config.yaml
n_kv_head: 4
norm_place: "pre"
tie_embeddings: true
decay_shape: "linear"
final_lr_fraction: 0.05
train_tokens: 946700000
MLP neurons of a small language model. Each row is named by its layer, matrix (up: input weights) and neuron, and shows model dimensions 48-143. Each number is 128 + 32 x the weight over its row's rms, rounded and kept within 0 to 255. Numbers have three digits each.
A block is one neuron, or neurons of one layer that tend to fire together. After each block is what it responds to, as a language model described it from the Wikipedia text at the highest values.

L2.up821:113151133130112111152112061133053147155117110170095170146136165105066101124193062070115094157145203168163183174106127117173142164092142151079178164125160097165194145135124158147116087150120109118088068118095119102112139120084125133159165109128137127134045112092141190169100119100131165180
L2.up2104:110133173124112134166139115108093122164101165149073165152131172139095157091131188166080039143108145124146159152127186077130180120146154104138152154065161132109131183159159127119169124139164145067137130148095132112152098077175108098118161122074094136155076109139137077151140120086150114129
L2.up2747:098179176120114105093090105087096058139115121152125176137172180095086092138143118169129132157126219172072188134073052177177149104142149211140146141151185085109128131118117082106082101142138153089108081145145143097103075143125135081142180117085175129189117126128094067127119057101115133116
L2.up3651:098138134155134108086170094087119080161118099174118147169144166096063093182194108180124184143103202181127153147073110179119103110115125197102108109141168125097150146127128124118105074153149126092144139143124139123077070152097091091172220142098154115150052147182139091155144072066079135105
Split accented-letter bytes

L3.up387:088126107082135140098116122105197144176139207153207166106151111156112148145111162127142154072128159127136110095061136108107097100165150105108076187077087151139102161087150163105105120189135124085134041125135135121148164176136163074144134148088159124107134130187142154100170143100087077153
L3.up471:075117158128116130107037091122117081083124105154182094126164152103155198070170084122173161170154135152086105151079146157115112140115127119133123122198148101105091121099118160122115131164150141105124105099147135135106150169087139137124106105139096124144155140099172113113137129131159091126
L3.up1543:113145198166115164132138139107068188124148175111109152170094084151122112108165119140125142120153110115083062110126123100132120093107085136100069158112144084138143130099125126102095162103081136135144120148106172121124127148179147118124063128163101109195123165116133139110123161122106122061
L3.up1654:110157140168147157107114076118111117170126126097116164130148175163172082149136146083107160139136165123099099087099064093102116118114159169097111088133161121106154160098077196111068132152149086075170081169110120088135115138120074121149075130108135120185122122101135193131086169133155135214
L3.up1820:089097162061168114126070101159164070128096122139129160074092109182122158118127103125123117074060140171117128149130111140108100162132108164144131171129137081148157120096169165079116171068125087113156118116105176155194135129082121114124152161090144124121128123152138187062194175118114092171
L3.up3204:068147159155164116107082094074118145105164184076104195116152095146120192136066155095098171101142100166134170131110148115127171121111089126099164152135083178087074137138134158142085119140105070094134097094128068112100103155134140114182201119129165155130161163149113112154141077181183159148
L3.up3406:124119139157092114109156148131133168135158145103155190079180096204092128147124179161164146093152081203100144089093122141125163131102071106102127136137165171094157181127108119145172087163131143110163075151139167108119162099156142056181174179117191096108154133129098163158135099133127148096
L3.up4057:062047162089115102139129112118072143140145133184097105096123074134097104123092158109158164124130108162147142106145094110078125093118082135113085149123110154160128074067137097118167131122116069085085130137136171080050077125125099165172136132083169117191049132128120149123122128164105154126
Proximity and approximation words

L3.up679:092086113129071160148104147075086096164062113162124124123106112124169131089142110048119088149147118160085090148119145142131127053131062183158099112092113153160136095112125136147173102115103139107120064139088070093178091122060156075113151121116159120165132147148144121097104172100121141182
L3.up1668:166151164087074186078154171145131060089125170151107149126136146179119151185104130115126115152094105131113116112168088106085151070088131176152146140169141098083214120153090152141133117158109185147149118134125142130094155126068085118106145094074180147093198142118090134118107155153133132147
L3.up1775:106089104138134139139161178106119112100066146157095158152121164077114130175107124137131141136116095155102176143115065178153194149198124153075130145138174128129129162178100152142132085113140169143181114104166129149125094127103098125091098130098165180163067161106138132118160109167083171115
L3.up1828:049133173132149101142121141144102120173134157167104164086165136119178160130146131113095077188121123121159122142167071151103068136134131141150151130098171130097131109062137168161111085165126174087173157128117135119114121104078080203110189116123132138154118131139120059142102155131091157110
L3.up2081:150145128073134140153116111157118135167124102123110116142110149134166115082120140083107154134127134102150156133152146157071217094159092102158084109070156169155157109092099160133107143137133156192169110096105107110153114102054125142159145186122148104158042111137096137188188115071154091185
L3.up2986:100204074097139104095131096141115082173149076186125148129161165088105139111103090132138112088120120117102136093144105157114101115151139138096157066151169147116158172099152153118142131143053056152089096096135119138082077079159150129096149170127142113158115115126099093109160081099114169187
L3.up3301:167143096093155121132105168165132119166066103083114111141162168114116166125157123076162169155127060133143123098176125172117198156159063123146099173152165116095072110149078138133169086073163158190148117134115090121085133137139143134125126168162096147119110081158111123171159112186188097168
L3.up3456:138118140165115142106129181120155135164136122151122155122159157169141096109161126147060117105137130176143148138115088106116129038079157176174121100163115087060178093094158158102121115124160132164142186175144203150148147119064127186109078158132125153158172113092143034113171153161116124167
Word-initial V fragments

L2.up427:097152174101194069111085126144164123099144147125112190114164121086095122172141096143155144150114117189164110128106133091173088147105095172103066114087138131141150174119097094126101117150131165113137095131165080156149099172151067157154110142120165085121127113117152118198138136118142082169
L2.up1123:095102166175088152132134093198138118090082095162077116140150094144126096182071117101116141156108122153103085082132081112117135156088114152082047161111094166123131132181108162112117112115090071121143102134149139125162089137072094132175154171106152164213103118124122194157115168188122143101
L2.up1957:104107067091160162137085120060105193096118156122094106087113164076117090126136135161182085123127148132143161057116136181142124181166089106077137112178167052163128124141140152120157153149126092106161121116184148109123101089083056094161165144131108116144179135144149174137157141133069120151
L2.up2290:086095110064114113140123110160152167139096166138082130128073114139127103113053089022160107118164097099129100118074117084133104137135132079118146101168104092094183131139127126115116110128139162109085113204127088114093161118154125108136128107149105110151094141177103145163154140131145122151
Degree and approximation modifiers

L5.up850:123097118113139141140161090124126160128126124069137146135145142115119108150109167047093152099140131137142119175117125129064145116120125131110109110092121128126146125072125117127153164164106045110146118082090138161117174096155136086099093085087177129136161107150166145150125204143153139129
L5.up1740:138168140155116118107144140157137105158100111068103147137106114157103124190101110103130153072122111126104122211095096126126130082144117182132131161095116105009132173093162185176046154113122120083103098160107149097134160146163112154071128124149146154176079070104112145070115113138169095130
Clause-opening "at" preposition